config.toml
n_layer = 10
d_mlp = 1024
init_std_down = 0.0
lr_mult_up = 0.701
final_lr_fraction = 0.0
doc_mask = true
MLP neurons of a small language model. Each row is named by its layer, matrix (up: input weights) and neuron, and shows model dimensions 0-255. Each number is 128 + 32 x the weight over its row's rms, rounded and kept within 0 to 255. Numbers have three digits each.
After each neuron's rows, "fires after" lists the tokens most often just before its 100 highest values on Wikipedia text that the model never trained on; "fires on" lists the tokens most often at its 100 highest values on Wikipedia text that the model never trained on.

L5.up312:112153139110186091085070091122099129113147142108096112133166162165156106126170135176157134101184137128109106157158090109191179134112202118131099142128106056113092108140143109138150163143069183167137180155094105163142128197157152181175116178164109175088183135113146091073166142134136093103137089111160117175120066176121095132153168105094143132154157142061179156126154133127120123086152178118086116094115057224064135116134115133086116115089139137159131130100176115139134067099133136131099133162125096098140095172142145150109174124084102118096125072115089133186119113063139104123122141166098135086156109111126128111128139121103128156140108185182098186091103117105201140128157078141163133108172104148168095137148070139117196145142136134135213098151154134091139080105157172
fires after: "\n", "|", " 2014", ";"
fires on: "\n", ";", "-"

L4.up222:184088120101088077119089104116091160127186102071144112146149166148196155169123085116159133144094110126151091126099068090176142141176109099144144146091150094188103107122150135139146139187122151178143145150150186143087137120156147161114098096143124147083134144094183130214112148098102114089123156137139083120139093086132067140139112097140115109185152126107146151161115131103132134142136158164091166053099087119105149116121156155150142103132089157092157139152146141134194156060146159157075116150120137130196067118120046121087131141140089121038171153163136136127146166109222117076129183157089119104203100091131161116105128155059084126138115146154114148166102074106177111142132096083142122106164107159160120110191081131138139128082131160112171114137129102168190101154105173
fires after: "\n"
fires on: "\n", "|", ".", "-", " This"

L4.up681:140133168108085101110127148145061140082163127138105169090095090113149131192172105137088131136077172175095152148142168138180156118120172096142126214098154157125071167186055150138199137086083135068151105094134134147175082138174139136123160138185175138131116121137118150139091152137170111105114102106181138087132104154190134101152124096144120068131106126188116142105176130077110125131069135067106097153188156178154111152091112124083104142114109144160137114132115138119162112144109086126122098109137081113099092112084096171115105123126126148135149081094098150120192068127123143143129212179171150137149104102084167177139097149155193079106116125124126144124171150179110123096128165086122113134101108229175097134136113117160145123156095093111208169115179129121177110110182110
fires after: " medal", "\n", " Bronze", " place", " Silver", " Gold"
fires on: " –", " medal", " |", "|", "-", ":"

L4.up718:165188151114135112088173087093093096195193131111104122119129157135193101117131047125152150106125124154145110174133063158149110125105168105195132116163184149121107206195135083142216130099127169156160147145136124116158125121109153160142100114135102129137115109103117136141162094066080135127120111135142125133139120099156052109121124133132062117095168158104140082151102168144136132144129110136137159116162152097117142130132121159062125163057120162145163173131161055075159107147110140199135187163099104117157138076163158080133118125132085111101139113139139118094143157086118178066151104106153166083182171211182127158120114103125140166117088080157123133081129169076168165098077122141093124131111143149095095159080087104110082158087081132083128089046113099123107104108133120
fires after: "\n", " ("
fires on: "-", "|", " of", " sq", " se", "iv"

L6.up992:125215170122066164097132066080123176099158109105096100112165136128089098139119100160134099159051099206104128128099124188171142155129075114147141146199093122153131133126103101195152126146164170103110058105148172195180119131097171132135138111088176178117146097119123128164179127126172150144156175121127119064131098167155130111124136091139093138103133115183119140097129156135145111094138135096106180134117097143129170154183164165141128097114118107127167081177131126147096110091104121119177069112157118100180131131138169131136204137170159104115151124085110078112142089098159151078154107153120170127146119193141177136153096118091061183111175112131152136124100161153195081119224141126153102087138131142158105147098116129093141108191174103151115184140177075108136129130177134
fires after: " |", ":"
fires on: "\n"

L4.up787:180086125094074084131127124102074101105147128116078172143121199155165163109159124129085136134148156108123098133115100099161118136227145079151141167115203085169061120128078081150180122103117136099142119089137166121097112117114154137104141100115114154104118139063167118125159080150147092110086187105113122044110103125144104104114144127172118091141154136104109047113178096162151062132162138104123167184161050140104080106113126169152115104130105164108161182109119178134171158123087192136176162143091121114119068135136086148096087117161089139104158147172081123183142091160158158091133098163086122087121166113126128114153115102136176111128111126065060135130105138155153082116091104127125116104173097149179077114131147120124218149130180089146163143090144111166135119135084096
fires after: "\n", "\n ", " 2011"
fires on: "-", ":", " |", " -"

L6.up848:150145116141146132090136103122071121108118113105103122096143206122115197146165052131142129149170126125127126144138126169141126121172090095143128103086148136146049124116054068077176176116057202156123139198125154167132169076104194116071143090128089136126133209106130092184090082154157072131172145173175101112132122135120148106112116093118092161110103148136119180161079128133149119104117105111125141172211091120087136107208173158043081164118170150143167097139145144123170114117130103149165155175082098166126027136114097098137128122129128133119159141151086079158160124165148137097088074138069144148100154078133119131173134124129105093070162119139089107148156135127130111147132144120147075085091116160181101136096112107179130132144117144110160129136103112155118162116170133
fires after: "\n"
fires on: "\n", "==="

L4.up254:143172161125122144144072051133121143121142146114114145136154108155090127119097131120082139156159119128110160129058125148140163100151121115086106134122102099183090085118156135155126087089130141145151129124141138157169182140198118162134119086065155162134149143083148133099120106105164177145168105158150115086120103121122164089118179066119079107189092137086156085130125183114116104135046207123085156058066108092158144096158124115187110099116162091131144153125141137213111113109135147166072128117122154076191120106147126061118101136178166114150138048126154139122126099160184148136089093162061103141179127120138198112172118116096120124203116081176147160131130121175149149103205138100142159138076102115165113143148113180143190152099133168148151103096113087110142151064159136
fires after: " |", ".0", " "
fires on: " ", " |"

L4.up921:195155138093106104022115095198080101145125123116103154113155136157179142182160144112179191114168136125099124160105095104097175165075177118138169148100144116214122138134141153224134160124099153163139099113138175183104140088093183112118125151179117151095136150117133127178076120140142116108087171169143146130146079128153157108100035143077147146166137155083181133171111101087145129113130133110115146115127092105143121115140151135140133112097097136103191139162127120128194124101150106159125100162123140123139130095114124110085086121132086102079131121128148213140126116084124164053110170097085135134152127055124103107145124114060111118138073092103093097152112145093172102095141153152153071085142060093142107111096067124140133117072147150091166138135106149192166161136141175
fires after: "\n"
fires on: "|", "-", " is", " died"

L5.up244:168093164109119080096127125125113106118130155101095149165177100109148122135137168113112149106121070133136095127119053143162134094134137149124142155063172130118091155152153119134141156128133093149168215100134158129182156117163154110135171165111127150050109153083148140169156129111129125135168145169165104117082140126139162096162068079118163087077126153116163140110109106156124147154158169086123147089140173101073113141081087153091128255149114117124125181112164151162166147065113073134153136164121050128130084096115089183075086107138107128114191093215115109186171116122134108094186119134163163158160135188122138127172111133142163132208088168097146104154112133130157119133195123117118120127110121136132082077102074084127192198165118151115120154100139143136161151088147143
fires after: "\n", "|", "W", "-", " |"
fires on: "-", " World", "orld"

L6.up225:138141189098126091128083048091123091064147086080144167108163114118139144142088086124101149127153125151116147117123069249160141130183093131163185171022166142139065141136101140141115123136108140117127131151126147190113174085151140133146122104149143137118130120064194146186124041151095080145167125149143159128112145110118171100131113112127067199162119170099114118119165141164143134156148190131133109071126073122130145028148173182074147160118101111164111100164115085121198082081080088195108158111130099182152074136128085128107132129096081149107148113093123151114111166120114089082123094153110149128154148153120120107098127107099092118120125138118079115096105147132168130157171106118180107147154130176107097147135108132149138097142109117110109115164106103084126061144135138
fires after: "\n", " as"
fires on: "==", "===", " it", "-", " the"

L4.up514:203140094104143139088124098166125111077145077122085115123100185130191155095209103118072093082094103149060133130131121127149173098176166133146155139142142104193109112120140121153172112133114131150133116128140176120126107106160127112149092123157101146151099106041148120188155108128149171085126155080131108085140067150147152100119129116171127142174163199114155089088156120098121083136071151140119130119166074093096122081148060198148090093094090173168113161143116114121140134162076127117129092143138058138180115121150067119153108095124123126153162118084113203160096137108126138115139150141080166171156114144088123135103068098085079134088095086128076133093172106178113094126148127101137108104104105151126081132174074158111113125167145161213169142152139073061157108127182139
fires after: "\n"
fires on: "|", " |", " the", " that", "-", " and"

L6.up767:101107093074145120123147055118099101119131102107086145106127163136190190099093097176080132114100088125145129147164124131179103127140113152099205155119206124148118097149088167103171143103105140209163113202095136119129107112189200072123132115167137138097110123123136155125101153155178115173137114149122190083124128135070113116149141136115132179135173168075152123135061111102121112087145117126162121183096124111168195154063113177117123142111112166165140117108101118089150081067031164108090133095182144136086091146154146114052149117120151099111149095149081112089183185153106144140124171200147138156164126105090127132114101161122097133119169090122102119103090113141186142101109105151112152119121100098138110133148120128138139177179095121105177084064176064145112135097139158
fires after: " ==", "==", " m", "\n", " c", " ="
fires on: "\n", " cont", "U", "oun", "I"

L6.up760:121089117127139072157094059172174062155093130123148123111073176189135160143152092183185101160120139119192133148081098139158114084160108092120190085149142115099127129135143112095137129133101153153167142135113125122124112196159143148093157117104129155105081133153112105108127176140125133130130152153130107079129120097090105106166148059138128139169099175134124192136055139178167107080158142093117130126114068102137111111183173113081120120121171149126169124143102125150233123144149089160156131153135085092117047036162119127094116101106127104087110152143098152111154118136118076101139082150103104113139180098140092124179151095168153193158111155058115156106093085151160178135139142119153198105138140124137105142136051084137135187174073119086134132097129133123137155098205091
fires after: "\n", " ", "|", " re", " S"
fires on: "\n", "\"", " |", "ain", "op", " there"

L6.up573:073107162125155156139101085083118147070108119186155076101137149138105109141086144197087131213063103129161101137105070136164153146095122119159154075096156047114160108106092148104096168128144181187141111150185095123143096195173133127178151143104144186106071097148140178099098093082117133113080168164127159071110113106108108102165137131088109146171120162144126108149116083153146083099125106133112167130092127146135149179120158129152146138162110102152132137107101086138121170105131070127124123143201127166115162176167144078064122165126143122105145106096113128117151178114142150154175138153092094123078095146103121189129109086123199141104128165133090126089128121134188170147196117107066138158167120133167113110144114158126157195136142134166124116051133113214121134064139089
fires after: "==", " ==", " =", " Lt"
fires on: "\n", "d", "u"

L4.up76:141141107118105118050142096167133139088129176154079154142125105115145170131203091146151132176113118130119095111120131130142133099064170114126126172134168108080088149142118148167205164057078160172109111135165131158197103165120180148128157164165115180082120167121158104108107115126114064068092167095138192116110092119121081111132109097169160092087135167148171120126127151093143146124124178140133075149169104129122133087184113168141068127131136089158155154194140111111165126146121072095210110160098093161167110124126106123099112115094122110084106144110103201151178097134129156114126198203161122122116131072113142113160094108140165125163109100104193183106125150148173107073128081125121116070137123164115078220171114112147115108107116091101204133134131114158170100121136137
fires after: "|", " Gold", "\n", "-", " Bronze", " Silver"
fires on: " medal", " |", " Bronze", "-", "|", " Gold"

L5.up297:148158182128157101122081044088158062125161108131065109068119189147171143104131126132115184101148156170155173153121117142122112076147090066147229162134129118167085150112164135152117145154106158178099111094156109150112127151095127103102135109112126170128138115117147155122099177110178154097165121121126087049106095153126105107067109094112151146147199119112133190127063200143119108151106118050133217108146102098111146109118123094113147128151161159151154106142189145143176148126121145168091166144160139122203131110133127154094178077200187098134093111157142120142090081158100099093143102137144145092150135176135130106144101089092174177178096115147090159110088083111161142130187142139086145135152138135149105151115121143177125125148190176119088118081130150080162144103154112
fires after: " 1,", " 3,", " 2,", " 6,", "4,"
fires on: "0", "8", "7", "6", "3", "9"

L4.up65:158125185131089097094130132112084119115162138140133138130099154182152138165182124146197131086132077144161142135152115105191159143108089171118183150091142092116063146154153153105102148138067170128163096085166113159140095128162129183119141110124128117109122150112140159189048168127115124151154161173106123105139135147158168089137155040132080091124117096141122111129109134127138150128156162140054151107161079114130132143126095129179132147152076163085160107088108129145178142178061174161132113097193165153146127051176108103143096160129102148170158148151163136167127106088121123121140165145133135094092145089154194169137146138089081089112102162081094133157187176124152095131124082111116058084068095186182124062190080158151131080187188140106131117118123164125165144102133151
fires after: "\n", " Candidate", " Player"
fires on: "|", " |", " ("

L6.up207:186154180111061126101057089096136101158100104076115105108155172125145144138146152198127085130110103143149161137124124093104135123138194090138123154057163111184127117159087155188171155166148143204126143169186161173115102157139153138075110135125121115102119140106122115118142113157107151142127136124133180097143052156166140126088070116092161088130099136104117107087144128125153157123110137129149096122157097082124119141130094142138105126098032107133107130132102163156185149137089058151159103099139133131132168111117098140114211134141176156110129126162162082164171112110160096107136161138150103144129130116130163119132110093019141195161187122137081177141132112176196106090160157073132166081211100138159084141123105095162124122122103165146113144151164121142197068133196143
fires after: " |", " Ref.", " Notes", " ", "ists", " ±%"
fires on: " |", " ", " ="

L4.up1007:152166186121132054128066105148104101168161131132139119100162108156133143153133136115081149095144134139127131127102140120166133146082113136139108138140089126173156126206134132143132109122057151138145048076143072114129099125106147191120099173101160168096159129107147091132174110063206171139102109145103158078137151146185123110127073069091108157131119136093133108174161147193126111146035140146130186169164104093192153137102122170095104118115147094176153167150190076184125108152122151142118113127142147141165134060122119096114097133165181096159136130118139115127097114096189136085112115166162099128176160140132166113174089147124116120183092111128088162138194127150097127096189112054127105089091127170097098141127145099163139126157117178139138135122187182124157125029163094
fires after: " ", " |", " 2"
fires on: " |", " 0"

L5.up945:065159099174139089123072089201102151058162116096089109132156133166140105125150076172102114167159093138109108173138171133067120086131092084184223084107146102130072091126148131105105093078123131176198119128118109149113181103125096117147119096153123122093186179102149106094165148154077094112084155122125189137155119092075143117096101120085161098209153140154123068119120110128145118096098154136096140109154123104138136155102185109152193131079164159082162156165137117158137107129134144140114139132103125127197121162170146112153124162104201114131173121141149158187095147132126173061144099143096127133093121064128172103138097130123058118177130128125173136127151073152160085148105113140164119154103111181185107176098095162124207128089152107129156169109108110118166099126117103
fires after: "\n", "|", ";", " Turnout"
fires on: "|", " 15", " |", " the", " The", " 14"

L6.up927:136139167133115152132074111099084100113121071065169129106166116152137169156092055146209170102191144149119102165154123197153085147111108086145152120077100099176098110123068083123156123128060150156126160111121120156135124082076179173127119070142103132115111159137197128162107119140191050122105142142137140148083099104097127086136125090081091135195125102064108109121144158166111114135162201170121155193103060117097193056107117106045138168129119112112149108122164104123138156163143159174196111156099127123136131129123065126092187174108131091165089075121140121137101088138145139120106125097118165129170127082137152123097083084130153184133105154110106116110115139104117117110128132116114109071121110140149104129085141151179099147081138142160165082129154135101141131119162046
fires after: "\n", "4", " "
fires on: "\n", "==", "–18", "–19", "===", " |"

L6.up329:129129150124160130047110073143146144067179146119147104077184155134210165151117090154046115172086115156109133095174071137163177232115127098119131118160193048079130109139109144127152157156132141134188053126120104140081137182175121154138034136116132077113132128079137142094101127150113148121049091108149131066127131094093081121118129145079090126154114105062160167133141157135173100124088151108097161111147126094072173162121115103097092085126096137127125155078130074092130105113082117082144145154162119126117125163106130106092140113124167143112165121130151159127148191106113125101137159144086093116138116059158167098131109111101127107185110180124083106097115124127126114135193137132114151113127095139108123103142133151149110168168086161128153096057154123144166126084145194
fires after: " ===", "===", " ==", "==", " c"
fires on: "\n", "ig"

L4.up442:188099179097095114116108129121126091132154103103147137166102161132189105129131141126148114146150117096166139147146111103133151151093061125172102123159150132171057128108168112143139159106120119136142183122118143129141103127067123121179075101122177155000114137040126132125137086132129145110091141135157126163109093095143188132097143137112081087148150149114158112117078126116160128135179110166143179145068087108119149110128081104108113122119123137112143176166140100059155174064079136172148206188157115096134093159150109119093124135102095100099191111102099108111149152171157059127175140201070129155181110140143217194138141101100114095160126147170166141132136104160170117119124062122138199111173135142100134118168113144066104123134115135170157140155168069133139110109067163
fires after: "\n", "-", "|", " S", " C"
fires on: "-", "od", "val", " Gen", "ro", " Val"

L6.up560:174156093097132130130122059094125105064127148088156084075145147205090125132059109130167191118173103181134182180089100153104080158200158145220089103105134107121121154148146114071105091130103166153158145120144149143128123109120157165124083077106103147141075152069157134159165074170100133078103165162156128148134111162095061112184145139045134169139169123134097114180102092121154075086119191098123160104108083110101161088102143123135130197084140137117119186131156122131111103121143096182166169107105144200171104086131112134134090132141186116115130124122126141165083115121129129138121129126175125135089136176147137099128141110089111172147135182127073131096158115144192151169153118132130169115103094139169099147161149101196137168170125075119137091119099147117173117119100173
fires after: "\n", " as", " As", "As"
fires on: "===", "==", " of", "\n", "c"

L5.up829:146191108136141105097094120142115151153148161133177101115224115143169174143078072165111121190160150091161069171114148126121196122121125138113128127108150105140077112133124111127109150140089203160145150110116164172149129140137139105156097119165151159100186184075131117081109066131165131123137121133050141139125093134112135103025116153114127116147165197111162130118169160147156137130185123109076144159128103136166124113155118141127065086108139113167166089178102068150172106139145109106122091166130160156126130135093147140046092156109126100156171164119139170171136109111156109068092133187063125104075080068138121146222081119131101167109160099144122109156178162118150091137141111178167126138088123117131082119130076138092136147080177140139155170120106130120161185111069130
fires after: "\n", "|"
fires on: "|"

L5.up962:092144212149110087083113058174135088133156135079119082114190168090129153143135087090079130126177116169161147132052089137107130125173158152208071144169117116201154192137139105205142188129118128186119124104126133199115122110128132097100127153114107168131087145093127135155152100139139124080128149116158166131099144132156096145129120106108177094163183159088150106108048153125117162178134128132127118102130120067097140067147130142173096151094127148168137133108182085126146151123188090168101128124125066132171081114195081154142144144174119099087144116152124125116127098136132138089131155107156120083142078141151136056156090144159099187207116124095165144075156094136213181070128114182113134110106118151120119151103132169159110172131146141131111158120137138101142126156122174
fires after: " 1,", "|", " 2,", " 3,", "+"
fires on: "0", "7", "9", "8", " Bronze", "6"

L6.up593:134203123092158135096046177118083144082135120106122154110077164103157157125134117103067130132129115159154116150102131193128093108143113088133144126134127093175137147093118145115192119149086178167119177146153144187127163127126169154121143161100136123056132136102074100167165119085145120147118113153184183126108154129093133097179139115086110137144141169044097132095074156116124079140114188080106124132099103085123152062154132103124154135145116140109147120207127131127164116154137138147138209184123095050180153126116176136028136129154106121118147101143124147126113140192186109126133136145111127110115086085146102165166111093136124160212053120189105099122080139116139118122158150126119129106113110078157092142071074137128195137157124086108174150193184131136164080119140120
fires after: "\n", " it", " It", " ", " This"
fires on: "\n", " is", " was", " |"

L6.up254:126169146113076102129133102114102111061142187133087097092147133153098167092148040097121227129149120152101098145100111195090123155139158150190109125101097068125118132110124184095154123148126163115121175088145120138137092140103160153151138094161066143093134146084112129117086136171138077168073141132196099115108136110102122097171151161123105158081146114133124174164089152169063142110172098083106127190116076170115149076167112159111125154121155105113175045102177179083141140135127125164120108102130162196151143124133081104167145169152155146099152100134095139148172141083151111132150132138124100135150097071159171088157082120122134145095115124189078153091075130147136145061170124120118101138129057133110099154203097159135157148081185158155103134159140098100123092093121067
fires after: "\n", " b", "B", " B", " Ab"
fires on: "===", "u", "es", " gu", "e"

L4.up454:139137088131053133162154072118112091118077095087129122092130151242097155137179120111111125106156104143110069123163066150149165158116126092132124106121176139175122111122070156151154174123128171140143134144128173112181127095117174159123047126133154132099098170082132142112148074111114093115096106120186147072141122089114113118147101063158073103107095163127151109110140128189161122122151114078109133171061070098104135126107106108090117108179083141126140077156125138170113145140102090141176114179114129125107108124111085111127112130194101141075155128166172107230110102117146093098106138121129159140163203067143148184139128137098139137148108130110085174135152123132154069128100150147157128085146116161129088204154155190190104135151150135134127168142205179116148106163181107
fires after: "\n", " University", " Department"
fires on: "==", " of", " |", "==A", " at", " for"

L5.up844:170103139166152131093072162130105121094086093107080103092073126124133144092104091136081108161109079117170142125137126198124164097140161128164135160178128131211097171106100105121141145119132166145139160212174156131184125095111114117107095169170120145081131112111120154138155131075136092115163091122167135119175108097168102132077159134164165087144159141119120131126088116166178075122136117156147146121156082162141167183127093121153124095128114180146130138137144158144126138144129075215159161152153156124097175114143129192137140108130133115112127086115143132137142149196172127067121111120135157111121141111068124143152133090073051134158120069140112120103122132134226092106155121109167125029123073153139108121086085156121179129206213152132093148192195150149129137138186105
fires after: " one", " some", " (", " any", " One"
fires on: " of", ":", " |", "e."

L4.up970:117173124124183077126111084118123148193136116061101045088154116129127122112139093122138143102059066159158157153128020132130081135163148120137139138114178132120115154137101146115133115139091182144134123151157126165087087191192150183110054092072084138117112089121189153129128126068176164098151088139072135105091135078154106113163129077146133118172152156130093100202099107105088167091131156167079125097091110088135147151114168182124115128124164149118095113131186137079172087068121138160152137137120144110168130118144113182086142134136147109114112156153095123121098161085165085103139131101119115073127091080118127093116070170056057124081138142148082093159151166127173146116167102115132096146143132110163111136079116093192146157120142090087164140104128193111150097119119150
fires after: "\n", ".", " ==", "=="
fires on: "\n", " while", "The", " The", "s."

L5.up597:157171131149129160138119133125132129076167121086103143104143194151155109149092123103129190124121051154108105133091043150127097150121178079126168167105188105168083167190134158168169123102088135179099098098203103150159123112146196106060113185119120127107098110122124075181103097115168110152118100135119128172120107159132156113126089130144130129118139139090119111108056181136190111124107148116125157144181069118055141092118112123131121116130069145192143123156149190166156103111104070133174133141139194141125138115101119146110129139189112155076130152204136114107104122159156149127188096175102207102161099135107085108147116118139073161145175133140066124111071139094150078123110124125151105060080149140157086125136181074131188145132133119094125160136112151164079123131169099
fires after: " the", " Gold", " Bronze", "\n", " a", " Silver"
fires on: " medal", " first", " second", "-", " As", " of"

L4.up510:169117101144092116048119080147102118111133103059066095091076130201183102074160113071095121111086118142141098120154067152129154155161112109147161170119117092167122155152114129147112117135130117137153133158255165130118128072180162083067081077126134136134070119122128137188120118154102099138125122143140123096152089193140101119089121101145145125148139190112111086107136116175176130121101188108146162140147158116102087096184126074121133148098117209145102138110113102084113088083105151220128133144150159113165101145146069145134132071183101131152126137131070144147137170178166134108165122114099204137175140125085143117083108113058122093138136155116105148152098145105157062090111167114135125085113138153164106135156100159184157143134144098118144122153115086143156110149134154
fires after: "\n", "\"", ".", "\n ", "°W"
fires on: "-", " and", " A", ":", " |"

L4.up810:141201136113116115132084110139092170126163175102116125135109152155162144065178081140114194146082120194136056113086093147147190135160145067156164135151165094112087139107116119170159157137107169209137169153141170199103094097175090118191048145114095186114142127106165120149184114155135116155163098094131162146113121074107152113126136140125117137143184202104130120165109086151150130127145126117099136150111090125099105091168176164089112077091177183138091098088130093098124078084140139141167123177144115126181106138105119128118139156136146108078193131127115134125165122079152098125143172145086189168130117094139137135060094123063052165085108122191121149158124126111171120114105127075142134124154139127178097114128112109133124130136136107163177085117135069096098149104184185
fires after: ".", "\n", "s."
fires on: " A", " no", "A", " F", " One"

L6.up587:141129136101136103113109131147137118176116117069136079113127107140148138181104101161161171144144165144095125223140148115127072148161115149159104131112136176150062110127128163116130101113033177110134177140122162153179118103092140208116115146125048121122146120103181131112168110074160117087113158116117107130030178133143070099124142129140104080174139175102159149155116168116111168162127165135112166144121120128141185057135098146110093124119138127140166089135181108033101089156117175119208138181102101149176083130162116160118148134108128108158142102085107154133110063155077084050125123151181135148142171056146140146154110106167115162128105124111117174136163123108191157138136096071113150127139111124142084200115118118165098114096112129135204155080165106108148149088134130
fires after: "\n"
fires on: "===", "==C", "==", "==D", "===="

L6.up452:088119130101120119085149083131149128129164156142189126075156159080121141121127089150118151165153120120152114197165098176147114118104111167166143128119142118090174162085104150128173138159086119159119058107129152158131095100103129131142132174065167137086126081092191153202120115169149149138095174101134124138069131124160110121084149119095140152190167173126188133124137183129153167153151185122108149129129155036154148068152149112200097169155129120100096188079134109129173110089139126162108149151147129128149130091123048124103224097142157073112120116181125198113138134139148167082150105155157124113118165153139204100130100111103117168162166113117125164125155129126190132155159048183108190145082097149160094144137147085122134182169118097156167115117117082096137117091177127
fires after: " as", " ob", " As", "As", "m", " em"
fires on: " well", " of", "l", "ig"

L5.up273:162097191157091080066108110127118092036107110196129143161158158122155159144121111149169156165132106156150117148123158078122164161118169157102188122132146072114103143091140146180181116103138147126131106150185178111106113238136154208134127117129156154152146126112171133155119078140119096140158133190146136128119113127092152109106089119074086162075122182147130105082118110146111125106133134119117110157133133130053103132119130085087111186129102134121175110126144156131147120138085091150202128153140059131117070121168138120101080114107124081174144143173140126095174087101156135102114130124108131084136200104130187156166085070100095129190188101170106183145098127152132094131165113178167100088148168175158090134149150128156155158078162092094085098109142123144147098122111045
fires after: " is", "7)", " was", " son"
fires on: " a", " is", " an", ":", " of", " to"

L6.up902:103171136088113158089110089121128112124110146116154118104168173156122175141134083132132131146153150125110143201178086136163119154139083110212110067144193113144076129107115146060141142110061188106138116143134157116084132114145086114151119117116112122086092151066146172112168100100136113125107123176109159166127101129138088099115129101114055147206099151119140120118126153143111117112129122148135222113126036101112143078145159094120131080142104167077144157077135131179182115105133092184115135146099138126092109134142121157072031144103158115103194088132097125115143145136156156050107105170059160148100168167136152086209142118092157122163082160068124166125170084161143121136128106147138147125151105164193098121080118081105125166095132085080111095110121075120085098130129127
fires after: " ", " (", " P", " \"", "/", "\n"
fires on: " |", "V", "e.", "at", "ov"

L5.up113:132176140145111140107103120093109119117130108151097183106149112135157110131156112181117127128067128161134165100156091132191141182162115106104163130150167165142088084130112115115150104146052110084122106125134158176166101156162170121144148123102117202130121112109112121159175130096148141138074175129122084065103191087138140081111123111151173116170103114128134079090071143087156134145158170111154089101171149158127141118155118108101116134125108114107148137124157140143122086088162114128110159150156118152108068066125060147131155094126091142137141149054141148137155128172118130131110171180139103112132185127122103107212092085115134124190154167134083167140130094152239106121118096118133124031120079186156058124180073169157212160079190087181117157127104096155169097105142141
fires after: "\n", " |", "|---|---|", "|", "==", "ography"
fires on: "\n", " by", "-", "|", ":"

L6.up351:088195172109104149109175139083161098052124098118136182100162144122123153143173070131056153140166132097149134146115138223176165141121120060169125111138081103127126108163088166125201167175121134131148151122148126125155135116107126144114130124146139138119187146086128162154117162111124139154081144205118143103127146117161148092100082151123097148123120134140128091095079142103128057124168107122141183152195087144080093091177175046103084156143141162127185165200164138156101101078178119146079140155142120129123070149175155110151076136079102096102151114184097099137116119116127141145113089109163108166077144137162164140084139178072149156184093115119066135127086140132103075114092087171143083112125094166129108131165097129177117120120143109135168110158147132135133069087096184
fires after: " B", " b", "B", " m", " T", "b"
fires on: "is", "es", "e", " |", "us", "uc"